Weights of a small GPT-style language model, trained from scratch on English Wikipedia: MLP 512 SwiGLU, rotary positions.
MLP neurons of a small language model. Each row is named by its layer, matrix (down: output weights) and neuron, and shows model dimensions 0-127. Each number is 128 + 32 x the weight over its row's rms, rounded and kept within 0 to 255. Numbers have three digits each. A neuron's up and down rows have the sign that makes its largest values positive.
After each neuron's rows, "fires before" lists the tokens most often just after its 100 highest values on Wikipedia text that the model never trained on. A number after a token or word is its count.

L12.down394:153099098162112164099094195116119149175139120097112124072118134105154157161144135088148119164056173086165063127145119166139078084137188098158146203155103142132124125115138088140122094144107103152110112088141117121180151096108161152153161139178109146134184125205156095152135133183154123137140171153140131124147111034114139199102122120138097103169124150047140087075083145151118119139104
fires before: "\n\n" 21, " The" 20, " He" 5, " It" 5

L3.down270:077108134133141118101137124108142157137093150083109165112128110149099069114156118154099135106101134119126151088139150154175116161163100132147116109114136088117151130123132119079136201131163152149150144122184154097106137143115168092131157122146103108144175126117105169157202170092157118090120165111073113131134198146144164110124165119138137093098167135133112163121114089165154090123127
fires before: " the" 27, " by" 8, ":" 6, " in" 5, " on" 5

L4.down481:135114147131120125188113116118144137145144104094124105091085095148087111149176180138129078151124161080110064107074101139100194116130122115158117074120151061138145102184131098144096163127149183085141127152125080110142143162109171110055115141119064124134146148104093042173167154103124138146143124159097165076134155143157136166159172159148133132108204161112112153188125131120169104099156
fires before: " |" 45, ")" 13

L7.down1:129141127117172083091117083112185153159115147096101090147123064115122116100163125086094140102160143180169100151132154199101115192113119119138134123130103155111139172108156109070195115092150115143103148127126084163062143218097072180078084140113158123174131099101083087114078154106131158182092106143091100139108194110095126098142108149092146045064124145085111165138163155154153131082093
fires before: " |" 24, " (" 17, ")" 8, "g" 5, "." 4

L3.down223:126105156113157144111167167136087157091139119153140159147108127113133153145094137111102109093096147087110095166109118123146160109122160089054192123096145092172140103047171180042114137083134083114095125121144065155135163113037120060172137176183108171125111131086170178148147153068133134122159143077193105087146166218104141111141108147159157101113090134152124128164162111151149122113122
fires before: " to" 20, " as" 16, " a" 14, " an" 6, " the" 6, " by" 5

L7.down292:122119150131115044175102153110111160170128151120166113103148099150150150150103083155099102151131135117135119156119106106119113118176102166141163112207124137176153125151114203135133026167125128133088178062193176140105124183132157135172121149115140149102136138144188106128160071150136114090142146127119081159159146149181169128075140124132134114124106147112122156085158171115186178052077
fires before: "=" 81

L4.down483:093128181104158096136109084103120095135119140108126098124157159135188044152149095148118127146157107131089080170118155108128192197093147101076134204128142107124162124191100122140104153147163172100114116136139174146119181114112136152153103157150079117143122145051132136155072209132095074171132086108167136129119114153077153162081183094070120095109056095183122113100113109164164125067136
fires before: "|" 84, " /" 9

L12.down470:149142161066152108148129111077186151088141075130121123156137161208101135074119131109127141146127128134089161153146164107093084086126175140096107081076153139158123136086164126112145141116077120112125124090193130119129126120193112141091127164150123153157079064143165130123147150127164103108162116128139137145099165128156092073181143138153076120172136163142164120084175186084172099124094
fires before: " a" 29, " the" 13, " well" 8, " part" 7, " an" 6, "iji" 4

L7.down125:104136125113081155141163161154098111109072106202099138087126139130080158136092169181105160131158071109152188126147138115178153161083157142081147174129124153146119110117171204144132151090149145108087122135117127109058164150159101066099085146081134118095113095123137132088165138138128182121166095120123131179104164116117130189125100115094150125093089100110103065074089128172148046153126
fires before: "=" 33, "-" 21, "|" 9, "The" 5

L12.down36:149124116118120147146166139072094114192140108137187147165146108101131088117150124121209138084146107146168132189123142129126082114148107117111082154115081113105099039119186176165184102063115122099160072116144126130098108143131120109123041088092145190111127072135133156127142110148065144123135138089136123123082135144162145145126054131118143097132059149108113136103107114162160114155150
fires before: ")" 98

L2.down260:111142189077151100128062143093126083174138174121110138099114123132141167108096129119138119067108092125138105161155132132086122135150194078142129152145180128102106140152104131180121114148134137136129050126165100131183132099108107111128133162168104179129119103184222129116156121137145161177154129137128111144114130131157114067147078121199101153146148117169156168066105149101169100134107
fires before: "=" 56, " a" 7

L12.down412:187074111068152125127122206100178139104128058105096126139133130122139116089115088104170083131143141137161048101103186075113126146158133165089163088164126180123176066140116137126115138081171122128132108143123189159138116132128118131096110094072152121073119157161136102134120173082069163088135111131130157073139128112166184125115117112097102133133110160109110142178137135110066107145152
fires before: ")" 90

L10.down93:105104157145132063128149136156089101187156126136118169105083159145149213159194097118139140133117155105150137115118155152164115135136184096160133139170126156137115095151137089098120112103050150095151134153120090103207130131117097151155162128155167132180135165098164171137126143089111125114109123142107095145079108107157154155133117153179081151105079122174146169079164086125110093142126
fires before: "\n\n" 16, " The" 13, " He" 10, " From" 4, " After" 4, " In" 4

L10.down124:077150125087161103137121100148087113157121149117130109086122116078149029133172112147094132136104155129134106179220156086101148130064104132151082090158163146160178131131165089132085136064101144139112095131104118088139129033138119223106122134136109112118140050149094163121170124121111186157112086164123115148192161177143122191128168160184119113158141119151077137067118118067149134102093
fires before: "=" 89

L6.down254:191129161115152190129106096090118094134083135122056155173125113147186153116118137177092098156111058084170196138128153165176115106088172130144152162131111160124146131173088150122116110128101119097151114144099149078092171130150123165133120157136139096085152102080120086163156129089161125103137074151155069187122148217099060151164125116150197185102113130156147124128128058146123125126093
fires before: "=" 38, "In" 13, "The" 8, "L" 4

L7.down370:173109186191155141107076131197099177144125127156095116110114064087071102153125140129163119099122183131156075104104085130138078093114135119131117164156170153106112105140122151096123106111160204168094070207143121154158137130090162121061122152167088147131115078140092137139141093108100135133120137149063120055133154112135152144115091127115110159139158146135131165177087155093096119139033
fires before: "=" 87

L10.down347:088122171145136107146115036103199170095124112170139105140130149134128115105120126104159075043123099113135124142153177126147147145123152084169108090165128107072096135124118165117167165137144096131154121110093109136097127180099133117110134102178163129119145108195195131128119082150085095045129122131095175153094116129099128118099111157123092108153115196095127133148153119167148152163131
fires before: " |" 41, " medal" 15